config.yaml
n_layer: 21
d_mlp: 1344
norm_place: "pre"
norm_eps: 1e-05
bias: "none"
init_out_by_depth: true
warmup_steps: 200
decay_fraction: 0.7
doc_mask: true
dataset: "wikipedia_en"
MLP neurons of a small language model. Each row is named by its layer, matrix (down: output weights) and neuron, and shows model dimensions 234-297. Each number is 128 + 24 x the weight over its row's rms, rounded and kept within 0 to 255. A neuron's up and down rows have the sign that makes its largest values positive.
A block is one neuron, or neurons of one layer that tend to fire together. Before each block is what it responds to, as a language model described it from the Wikipedia text at the highest values.

Responds to: Fires mainly on the "-" bullet opening a new infobox block, e.g. "Personal details" then "- Born:", plus blank line-start tokens; weak scattered mid-sentence words like reached.
L3.down195 [114  58 127 153 154 122 157 130 116 115  70  82  95 142 121 153 119 138  90 115 121 147 123 149 168 134 146 130 133 135  92 148  94 118 128 114 183 139 109 186 173 137 113 117 174 135 121 137 113 156 134 162 111 118 159 139 129 113 141 106 139 102 115 151]
L3.down707 [168 116 142  98 137 162  83 142 147 183 139 152 116 122 116 143 140 152 133 139 140 120 135 105 144 107 141 127 109 114 128 143 129 147 178 152 121 134 145 161 114 152 105 108  61 121  98 142 178 123 126 157 138 131 111 122 135 130  72 183 129 111 113 110]
L3.down888 [161  73 133  81 124 116 104 136 145 102 107 168 147 119 133 141 120 161 145 119 162 146 144 148 161 130 117 118 122 121 134 142 120  92 132 164 101 102 157 144 134 166 160 116 139 143  84 117 136 124 117 114 132 123 149 122 122 167  70 110 129 139 131 134]
L3.down990 [152 117 177 151  84 136 118 108 161 100 132 133 175 144 117 127 105 106 115 121 131 169  98  93 173  97 165 153 158  87 140 124 109 117 173 105 156 150  95 197 114 111 105 147 128 111 102 118  85  68 127 145 110 101 108 112 172 175 127 184 119 118 130 148]

Responds to: Prepositions marking belonging to a group, as in member of, one of, belongs to, named to; also row and line breaks in tables and lists.
L9.down339 [146 169 127 111 149 153 136 174  94 177 149 112 110 141 126 105 150 129 109  92 110 144 168 170 123 162  96 151 102 147 119 173 120 128 129 100 105 113  97  78 143  99 108  96 140 111 140 109 134 125 124 121 118 208 120 120 132 152 131 121 137 117 106  94]

Responds to: Mostly "of" right after quantity words like many, some, most, remainder (many of whom, some of the); weaker on heading line ends and "it".
L3.down639 [ 69  76 150 147  94 140 130 135 179  99 146 138  64 119  97 154  95 123 138 130 125 122 153 145 130 196 133 113 139 120 101 113 169 165 127  75 113 150 150 128 122 136  97 124 157 106 106  88 132 107 126 166 126 121 123 103 125 109 130 125 154 126 130 146]
L3.down955 [108 104 173  95 146 112 145 122 149 164 137 152 138 120  81 152  77 131 138 104 110 116  95 159 141 178 142 109 124 106 119 151 115 126 127 149 128 165 112 168 118 146 116 163 115 148 115 167 138 122 116 109 103 113 141 172 111 171 167 160 170 135 133 134]
L3.down966 [142 107 148  88 130 111 137 125 177 117 162 125  89 161  92 126  96 134 139 102 138 140 109 168 135 179 133 128 130 112 120 148 108 153 113 140 133 139 139 178 142 136 130 174 126 127 139 134 171 150 120 118  97 148 111 187  85 124 150 125 164 132 139 150]
L3.down1220 [135 107 144  99 135 152 123 154 179 104 112 128 112 115 138 120 121 155 108 134 138 139  91 134 122  97 145 132 106 119 109 154 138 155 113 154 158 160 119  90  84 141 141 106 139 136 143 151 106  77 124 133 146 117 147 115 185 132 147 104 117 148 101 104]

Responds to: Scattered content nouns in articles about music, TV and films, such as death after his or Andy's, singles, and Date in table headers.
L3.down58 [115 115 121 106 116 103 140 137 101  90 121 135 154 103 109 110 156 161 114  93 132 121 124  84 145  87 142 147 111 106 141 154 163 103  75 136 109 130 143 137 140 165 119  82 124 122 133 146  81  99 170 121 102 148 143 135 135 117  77 144 151 135 103 125]
L3.down76 [111 139 135 132 171 140 151 156 114 169 110 159 131 149 152 156 105  75 131 136 113 136  71 147 128 127  99 103  94 171 101 168 147 146 114 112  95  94 101 193 132 107 164 122 110 110 118  98 126 108 118 122 105 129 158 146 107 123 141  77 128 148 138 121]
L3.down80 [156 103 120 137 116 154  53 151 132 125 145 107 134 152 144 139 162 138 122 140  78 158 131 122 160 168 101  96  95 169 148 142  98 137 127 137 158 135 149 111 124 136 117 140 127 124 115 123 136 104 117 119 113 141 143 135 183 124 109 148 140 110 140 118]
L3.down1093 [154 161 128 131 130 168 109 132 169  75 132 156 124 115 151 144 176 120 165 139 148 125 147 162 111 139 144 155 139 137 139  95 103 105 137 133 130 140 142 169 132 149 113 169  91 117 103 128 120 125 117 132 118 166 120 105 148 136  96  80 117 135  79  97]

Responds to: Tokens early inside titles of films, songs, books or albums, often the second word or a word piece, e.g. A River, Her Desperate, Easy Street.
L9.down414 [125 117 127 110 157 133 111 125 119 149 117 109 128 108 142 119 114 136  96 131 139 130 174  99 147  98 108  79 114 157 127 143 154 130 141 120 140 185 127 144 125 185 115 131 146 113 131 123 115  99 110  90 138 115 180 111 146 124 135 126 101  78  76  97]

Responds to: Line-start markers in Wikipedia infobox and table data, mainly the "-" before a field like Preceded by, Spouse(s) or Species, plus table "|" and "%".
L4.down14 [103 155 151 138 131 151 145 122 117 132 128 131 120 130 101 140 120 140 136 146 118 107 176 110 105 131 126 157 122 156  97 120 146 144 149 114 161 115 117 165 155 121 134  66 144 123 155 133  68  70 153 146 155 139 154 163 123 117 132 141 106 169 106 106]
L4.down89 [107 111 160  98 121 106 134  96 117 119 114 119 130 106 135 116 173 126 143 151 156  74 106 127 103 127 134 115 149 124 107 132 136 131 155 152 102 115 130  87 161 106 141 120 119 167 102 106 134 150 119 136 103 147  94 140 169 122 116 157 122 133 142 118]
L4.down115 [130 134 116  95 105 119 159 128 106  69 127 158 129 138  94 121 128 132 151 136 140 109 144 146 147 116 106 129 170 154 127 139 163 142 128 149 158 150 100 113 127 140 126 127 114 137 157 125 142 130 129 155 106 116 122 138 123 129  70 105 129 118 107 109]
L4.down170 [213 153 119 115 164 101 106 116 120 112 142 158 115 131 112 135 128 123 120 100 133  94 157 129 123 102 161  90 153  91 120 122 150 109 125 177 112 144 130  99 108 126 112 110 109 156 168 158 148 147 114 136 131 143 146 162 108 117 146 185 100 148 127 138]
L4.down278 [126 128 183 159 129 168 176 121 135 141 168 123 151 150  98 129  86 122  99 118 120 146 149 121 111 109 128 138 129 129 112 140 153 131 159 136 175  93 104 148 134 112  99 180 152 134 117 143 115 171 159 147 130 164 138 131 142 113 130 138  79 141 181  72]
L4.down343 [115 116 133  81 124  93 130 144 105 141 167  98 109 115 122 103 107 135 129 105 148 144 139 141 126 162 108 131 108 118 125 101 135 126 102  82 135 193  98 149  93 135 135 114 147  81 102  84 116 131 149 129 133 123 122 102 143 124 149 137  89 111 113 142]
L4.down430 [113  66 143 118 133 107 149 131  73 128 129 117 137 138 122  88 107 132 157 180 116 116 136 122  92 134 165 110  93 122 154 108  97  99 151 103 111 125 111 164 100 172 145 111 126 117  59 103  80 121 112  87 135 154 122 100 131 109 126 135 113 105 135 125]
L4.down495 [ 97 137 152  87 119 131 140 151 148 179 162 137 127 115 129 149 140 120 144 159 117  52 131 138 117 176  89 143 113 107 114 121 128 114 104  58 151 169 101 125 150  91 129 141  66 134 138 120  87 143 102 176 159 159 142 100 119 137 127 124 100 159 147  84]
L4.down508 [ 81 107 158 107  92 111 111 141 160 116 124 133 122 146  89 107  95 144 119 116 128 121  75 180 130 132 124 141 143 150 138 140  90  98 153  86 179 119 128 143 124 130 140 171 153  94 146 160 135 120 120 116 112 158 135 102 116 149 177 145 154 139 130  93]
L4.down703 [118 140 113 118 141 139 137 116 167 109 123 121 163 106 179  84  84  69 129 159  73 109 140 121 147 161 133 110 165 133 115  97 136 137 151 108 148 126 132 121 128  76 100 117 101 119 134 154 117 113 126 159 133 158 120 121 156 164 160 147 124 143  99  88]
L4.down992 [132 135 134 143 143  74 122 151 110 149 148 173 126 164 174 137 141 101 101 106  98 135 148 142 134 100 126 136 156 127 115 143 107 111 138 126 167 104 110 103 157 134 146 170 130 152 103 128 163 117 147 124 149 167  97 170 134  82 126 145 144 143 152  83]
L4.down1007 [ 88  98 114 120 146 122 143  95 183 103  93 131 151 143 159 113 100 132 138 127 126 118 150 119 140 114 153 162 139 109 102 124 134 142  84 124  74 167 139 150  89 104  71 131 148 109 106 107 140 154 110 111 130 140 146 186 127 114 153 127 135 143 146 146]
L4.down1039 [139  72  82 128 163 127 127 126 115 110 138 130 160 142  83 144  97 139 125 126 156 133 153 146 153 131  98  96  77 168  93 122 123 104 130 147 133 161 139 145  89 162 117 134  99 139 107  95  65 150 110 132 149 120 108 115 137 194 112 170 141 120 136 102]
L4.down1040 [141 123  80 125 132 119 102 117 124  98 147 162 124 105 101 131  81  88 119 105 123 122 120 155 111 121  98 139  99 135 129 120 106 142 146 160  98 147 149 155 128 138 123  99  94  61 113 165 148 116 115 176 136 146 144 119 108 138 123 133 109 121 161 118]
L4.down1042 [120 104 124  83 181 178 142 113 143  98 133 182 122 118 114 117 113 102 185 127 117 138 153 140 135 125 151 100 108 138 136  98 138  85 120 124 189 138 116 162 103 151 148 139 119 117 119 137 164 159 157 156  96 101 156 181  83 129 132 108 123 116 125  92]
L4.down1086 [181 119 172 158 118 118 153 117 105 109 125 179 113 114 122 143  88 150  97  96 102 108 108 104 116 103  85 104 160  98 104  92 153 108 108 147 122 116 138 165 146 158 120 124 136 115 153 125 100 150 139 116 110 148 167 112 106 160 153 144 122 131 126 115]

Responds to: Words inside song titles, track lists and recording credits (recorded, Hard rock, Something in the Air), plus percent signs and some ordinary nouns (body, house).
L4.down113 [ 76 136 149 176 150 138  96 105 121 139 132 134 108 126  89 181 150 130 128 184 109 139 119  98  89 131 122 158 115  69  94 110 148 114  58  94 115 138  90 150 161 130 126 145 110 156  84  97 125  74 120 142 101 160 120 126 180 149 134 107 163 125 106 107]
L4.down219 [105 197  95 130 111 124 107 164 111 134  77 120 174  97 183 130 128 151 111  69 124 101 142 119 139 143 107 113 118 158 133 163 108 120 142 140 163 132 138 114 145 123  90 101 131 122 130 138 122 146 115 115 141 146 148 136 108  98 117 104 122 150 139 130]
L4.down325 [165 141 137  89 111  70 103 124 129 109  90  84 131 166 129 150 141 112 142 113 161 150 112 137 141  81 101 134 119  96 111 110 151 111  92 109 170  92 158  67  61 128 131 122 161 134  85 117 100 119 148 123 123 106 115 169 126  96 145 113 124 136 112 143]
L4.down330 [112 147 135  87 121 131 109 103 127 135 120 108 110 121  74 145 179 100 114 106  89 144 158 124  82 167 128 128 111 102 111 132 117 148 111 155 133 145 146 108 125 158 145 114 136 130 119 126 126 115 100 133 116 142 118 139 156  86  90  90 163  98 128 146]
L4.down623 [ 95 159 145 135 139 138 109 140 101 101 119 131 167 120 127  78 148 115 150 107 147 140  72 130 157 122 159 178 150 126 110 150 143 131 124 109  88 142 117 101 127 129 126 153 132 106 110 120 150 168 141 113 177 156 100  77 149 114 135 100 109 117 158 129]
L4.down665 [112 111 136 153  71 174 163 122  50 157 159 150 142 157 141 105 162 164 165 118 145 142  93 155 123 106 122 119 117  88 155 102 146 123 131 119 118 130 120 125 117 120 117 140 149 168 144 123  94  91 110 145  99 128 129 148 126  65 151 134 106 132 133 103]
L4.down763 [ 77  78  92 100 117 145 135 142 136 128 126 146 165 108 126 140 168 142 148 117 107 118 144  99 112 163 142 147 127 127  94 158 149 117 103 145 122 122 139 114  95 111 139 120 155 107 136 105 124  77 159 112 139 105 117 136 133  95  60 130 125 122 108 124]
L4.down769 [148  88 119 121 150 108 153 108  99 106 139 143  98 128 145 159  94 145 146 129 139 127 138 132 125 129 141 118 136 117 103 142 132  96 109  91  93 115 122 154 103 159  96 129 102 147  96 154 149 136 123 136 116 141 122 151 130 129 166 108 153 104  91 137]
L4.down818 [124 141 140  92 190 122 166 138 152 133 162 157 117 145 119 173 120 153 156 146  88 132 151 117 153 111 151 148  95 164 149 102 145 116 138 110 211 157 151 108 125 113 143 137  74 155 116  67 113 129  92 106 162 118 127 114 134 124 127 148 149 125 118 132]
L4.down824 [107 120 107  99 155 137 123 142 126 158 106 155 121 122 100  86  50 138 168 147 157  92 138  99 149 110  92 123 139 135 176 145 117 147 128 144 117 111 148 164 152 162 131 121  85 109 117 147 131 126 139 103 170 112 146 142 180 166 136 103 145 130  90 147]
L4.down930 [126 177 162 140 150 116 138 145 130 116  88  69 104 130 114 103 123 122 135 151 146 107 177  98 125 149 112 167 110 116 115 135 129 113 130 120 105 135 129 144 121 122 129  93 150 126  82 152 137 136 139 132  96 134 113 153 135 153 125 118 129 103  94 143]
L4.down981 [118  99 106 145 115 162 131 111 102 114 117 152 126 106 119 167 135 119 111 153 123 164 101  94  91  90 139 169 153 136 138 113 164  67 142 126 154  95 125 124 178 147 168 144 183 186 109 131  83  99 141  96 113 121 132 110  93 127  71  96 122 131 139  86]
L4.down1014 [105 161 113 172 127 158 116 171  80 120 170 102  97 128 128 138 126 108 142 130  98 110 143 146 103  81 147 146  82 142 145 167 133 121 108 105 128 132 141 138 126  78 135 156 140  96 102 124 138 129 147 105 102 134 132 130 130 108 122 134  90 171 138 150]
L4.down1126 [ 85 174 136 107 199 160 156 135 134 153 171  93 104 139 120 126 151 145 140 115 129  95 121 117 118 125  96  97 151  92 128  99 134 151 102 136 146 139 100 121  73 125 118 122 132 107 122 135 112  97 122 130 165 114 132 131 110 111 118  96 176 129 130 107]
L4.down1243 [101 128 133 153 142 143 125 101 120 107 152 133 151 116 104 188 100 130 124 111  88 139 148 139 122 139 113 149 132 117 116 133 158 120 112 142 134 161 148 148 163 161  99 129 174 150 129 113 145  84 101 139 154 151  83 146 130 120 169 119 141 111 127 141]
L4.down1316 [ 75 117 123 119 149 135 164 151 122 130 134 136 116 127 156 146 136 116 164 139 146 158  98 156 114 164 144 127 194  93 145 106 117 131 122 120 124 138 142 169  82 143 138 100 109 158  80 133 155 116 140  99 125 135 107  91 161  96 133 167 130 129 118 111]

Responds to: Fires on "of" after part or quantity words like rest of, one of, most of, end of; also "free" in free agent and section breaks.
L4.down72 [152 113 146 149 134 130 126 108 163 139  99  95 147 115 109 157 123 150 169 106 115 141 148 145 163 164 121  88 105 105 152 142 135 113 176 151 156 148 121 157 164 178 134 109 129 122 124 155 151 157  99 113 147 141 136 136 121 159 139 146 153 116 151 116]
L4.down274 [171 102 107 141 117 120 148 143 149 128 117 128 121 155 124 146 149  79 156 142 126 126 161 101 140 115 137 100 174 120 132 104 155 130 184 134 171 114  93  92 120 139 155 120 176  89 145  92 159 149 118 102 147 178 117 161 160 148 101 133 146 111 127 110]
L4.down276 [129 109 156 162 101 129 135 158 151 128 133 102 137 158 146 194 137 107  96  87 106 124 136 112 130 145 130 144 140 141 138 134  79 186 101 100 101 149 115 102 116  73 155 131 130  92  81 131 160 116 113  98 104 109 141 147 118 143 133 113 107 129 119 127]
L4.down337 [108 130 138 130 117 111  96 140 169 136 109 163 139 132  73 159 103 144 120 108 111 174 118  96 126 175 210 129 114 166 154 112 112 158 145 137 163 151 157 148 131 123 122 153 118 149 153 135 195 157 108 115 101 121 139 132 100 150 174 143 147 122 114 132]
L4.down348 [159 121 124 114 123  86 141 108 106 166 103 175 122 129 126 140 151 188 136 101 144 132 165 124 134 120 112 144 148 175 107 146 122 159 130 113 144 140 148 116 142 117 150 141 159 133 125 101 139  85 137 149 129 100 135 101 139 137 122 140  77 124 143 144]
L4.down518 [129 166 151 142 112 144 128  77 124 105  93 141 104 119 117 109 139 137 170  98 143 111 101 141 147 142 116  98 134 120 158 132 118 157 159 103 134 140 115 145 160 143 137  95 153  97 118 115 131 151 105 136  96 177  87 192 143 132  76 119 126  99 140 152]
L4.down555 [163 125 134 114  91 176 118  93  97 111 141  94 122 122 113 133 140 178 141 140 144 114 115  95 135  78 105 145  79 137 151 105 128 145 128 124 138 120 113 111 136 124 106 127 135 149 124 102 153 123 123 165 136 128 196 133 154  85 126 121 125 133 149 110]
L4.down816 [147 149 119 142 153 140  89 103 122 142 123 108 120 187  81  92 123  89 171 105 129 112  94 178 105 140 153 101 169 152 149 134 111 157 147  95  95  87 117 100 137 114 140 100 132 186 139 108 139 127 131 128 108 116 131 119 160 129 152 126 129 111  96 129]
L4.down875 [ 95 139  94 109  96 152 149 105 205 131 124 146 111 105 104  89 127 104 118 112 111 104 141 160  96 118 109 122 126 109 150  89 109 132 152  91 137  94 146 169 125 146 180 128 132 145  91 161 161  87 124 120 116 138 134 110 108 173 137  87 139 178 120 142]
L4.down885 [149 155  97 141  60 158 126 149 126 108 135 164 121  92 139 160 149 133 152 117 157  91  93 136 122 154 160 126 111 129 149 120 121 115 132 109 167 133  96 129 177 144 113 151 130 113 119  95 112 142 120 121 133 120 167 172 118  97 133 137 172 187 135  80]
L4.down960 [ 98 107 151 179 159 146 134  93 109 121  89 115 101 136 101 158 169 103 151 131 105 124 147 186 122 124  91  92 116 166 130 116 161 123 140  85 115 152 126 109 128 144  80 129  98 173 116 127 123 136 130  87 102 118 161 132 155 134 111 172 129  99 126 137]
L4.down1003 [165 124 132 153 149 131 140 137 126 151 111 140 100 118 147 159  85 165 136 150 134 139 107 155 108 102 118 122  84 117 119 113 160 140 139 160 145 157 171 144 113 128  91 150 152 166 147 144 109 143 167 157 136 108 129  89 160 146 142 106 124 120 121 102]
L4.down1078 [136 135 153 173 106 115 154 128 165 129 186 121 137 119 140 152 143 139 136  76 147 134 195 138 113 148 143 137 108 109 156 136  88  77 117 110 122 107 116  95 170 116 109 102 116 129 129 148  87 141 110 129 167 153 124 154 127  85 152 150 110 129 171 127]
L4.down1119 [177 102 113  69 129 138 103 112 119 106 134 133 132 104 113 111 158 119 145 122  99 163 109 131 124 146 177 155 135 132 118 139 117 143 121 113 138 123 171 163 152 128 155 156 147 157 134 121 126 130 112  74  58 150 151 130 140 122 193 123 130 160 125 136]
L4.down1326 [149 146 127 122 109 105 128 161 129 124 132 144  79 119 111 165 107 109 122 123 109 165 124 142 144 118  83 118 144 138 115 113 113 129 158 100 142 129 132 139 118 153 139 108 157  94 130  89 128  87  89 103 116 125 130 192  87 140 132 116 126 135 102 176]
L4.down1343 [121 124 122 112 126  95 153  86 125  91 126  89 113 113 145 147 159  80 113  92 150  99 114 139  90 124 130 121 122 112  97 147 119 165 139 162 123 189 138 116 120 136 115 121 109 120 164 108  80  85 149 110 131 124 156  95  84  97 155 110 135 137 137  80]

Responds to: Structure boundaries in Wikipedia text: paragraph-ending periods before a blank line, table row ends, list-item dashes, and table or section header words like Seeds, Nation.
L9.down288 [121 159 149 131  96 103 156 131 138  93 123 112 117  97 142 144 115 160 154 139 125 130 116  94 121 125 121 108 150 133 109 162  94 105 113  81 161 163  95 123 173 117 125 123 145 154  96 101 134 139  86 172 132 148 164 144 113 129 129 105 124 125 115 103]

Responds to: Verbs and nouns of carrying out or operating in technical prose, especially after "can be", e.g. performed, execute, launched, offered, count.
L4.down51 [136 154 138  92 133 126  99 144 127 121 101 120 132 115 149 107 143 150 143  90 122 122 132 131 120 153 113 114 154 100 126 150 131  89 110 167 121 121 104 155 106 156  91 140  95 155 160 148 160 122 112 118 148 117  96 105 148 119 126  83  96 113 125  97]
L4.down186 [126 107 133  97 159 142 117 116  94 117 110 133 164  92 124 125 114 159 148 102 122 128 114 121 134 143 140 129 128  97 123 139 143 131 127  89 144  90  97  77  94 146 118 101 174 122 145 129 166 140 125 137  81 137 154 168  60 145 117 123 117 121 127 160]
L4.down441 [114 181 108 135  98 117 116 115 160 120 160 117  98 156 130 119 102 166 151 126 159 144  96 135  83 159 138 106  99 125 116 148 148 162 116 102 179 101 110 121 117 147 125 151 143  91 117 159 129  96 143 141 156 131 122 169 115 174 161 148 135 143 116 160]
L4.down463 [127  80 141 129 106 151 106 138 159  52 117 141  95  99 138 130 127 147 144 120 104 104 139 129 139 127 181 140 113 141 134 142 126 119 125 131 127 113 106 127  88 120 141 142 136 110  76  95 106  67 132 142 111 137 110 129 122  65 129 123 155  90 136 128]
L4.down471 [ 88 138 114 108 104 166  66 128 104 171 120  97 109 157 178 156 113 122 126 154 134  98 111 110 150  85  97 103  97 138 158 136 123 169 126 136 130 147 118  97 134 125 141 124 144 100 145 176 138 161 139 157 132 112 144 118 140 150 113 115 145 149 112  79]
L4.down541 [124 147 164  76 126 127 120 121 132 158 159 115 128 165  91 106 155 128 108 115 121  80 143 160  79 136 159 165 185 181 173 110  98 133 165 145 119 128 109  94 138 113 133 135  89 123 112 148 129 135 117 163 143 115 126 169 137 124 135 108 115 114 151 140]
L4.down587 [ 95 112 119 133  88 115 141 118 127 129 126 164 127 139 105 138 110 132  92 114 141 123  95 135 136 105 108 123 148 122 126 124 141  97 152 112  80 140 136 117 134 147 113 118 124 133  38 103 117 129 118 132 148 114 157  98 139 143 153 136 144  86 116 133]
L4.down631 [135 106 109  91 123 139 124 169 109 144 132 120 138 109 119 157  92 139  98 135 124 129 141 148 126 106 160 142 155 153 147  93 104 121 141 144 124  56  71 148 112 111 145 131  98 115 136 173 139 165 158 155 134 150 140 141 111 131 137 110 142 143 117 180]
L4.down672 [100 113 140  81 130 140 127 122 142 119 155 116 154  96 126 121 104 102 128 118 133 102  88 157 124 132 125 122 100  96 174 133 174 127 139 132 129  85 128 134 130 141 155 129  92 119 116  53 128 120 123 106 146 165  97 148 137  95 139 129  88 136 129 138]
L4.down750 [ 93 157  91 167 154 101 113  86 122 137 101 152  79 131 137 130 146 130 144 155 115 122  98 142 141 147 116 163 133 109 159 136 144  93 130 124 127 105 118 125 116 146 163 123 126 135 166 132 147 129 111 135 113 114 142 127  82 116 165 130 164 136  85 173]
L4.down855 [144 152 130 113 154  75  87 124 147 137 103 150 109 153 134  86 169 117 146 137 128 166 122 146 161 144 141 121 109 100  93  94 101 127 110 102  93 147 105 160 109 139 132  71 109 139 113 142 146 169 128 108 136 100 124 143 180 140  72  96 130 105 133 150]
L4.down1053 [121  83 110 138 134 147 171 125 153 121  65 107 149 120 166  92 120 132 133  78 169 122 147 127 148 108 124 123 147 141 118 128 133 164 134 112 141 103 110 150 173  97 130 168 104  98  98 147 125 116 102 130 132  87 105 136 163 140  68 104 111 118  93 140]
L4.down1131 [119 149 140 135 151 124 111 130 137 118  83 139 123 136 156 118 129 146 168 103 126 179 112 171 116 114 150 109 162 106 168 113 122 122 130 166 169 118 157  71 116 137 168 121 110 118  73 156 151 140 139 146  93 139  95 127 128 126 157 158  99 150 134 126]
L4.down1195 [ 80 166  82 141 129 109 105 129  98 157 116 134  94  82 110 143 107 116  80 152 136 122 149 101 154 138 136 136 163 136 101 133 153 159 142 173 137 148 119 130 128 104 150 100 108 179  99 125  69 128  87 112  87 104 133 109 147 104  96 111 118  75 154  92]
L4.down1275 [142 118  73 131 117 134 126 119 182 138  89 111 159 169 130 120 165 174 114 126 138 106 155 169 105 122 105 167 130 158 146 163 133 178 127 116 106 146 172 146 139 131 134 135 131  99 196 152 129 180 166 114 112 120 143 128 152  83 125 158 121 125 141 135]
L4.down1318 [120 135 155 105 139 115 133 153 115  86 150 149 130 181 123 141 135 103  58  99 134 120 140 152 124 150 135 123 123 150 140 118 143 135 141 132 146 102 124 165  96 126 114 113  89 142 115  48 141 105 110 125 115 176 150 120  89 116 178 121 102 129 166 122]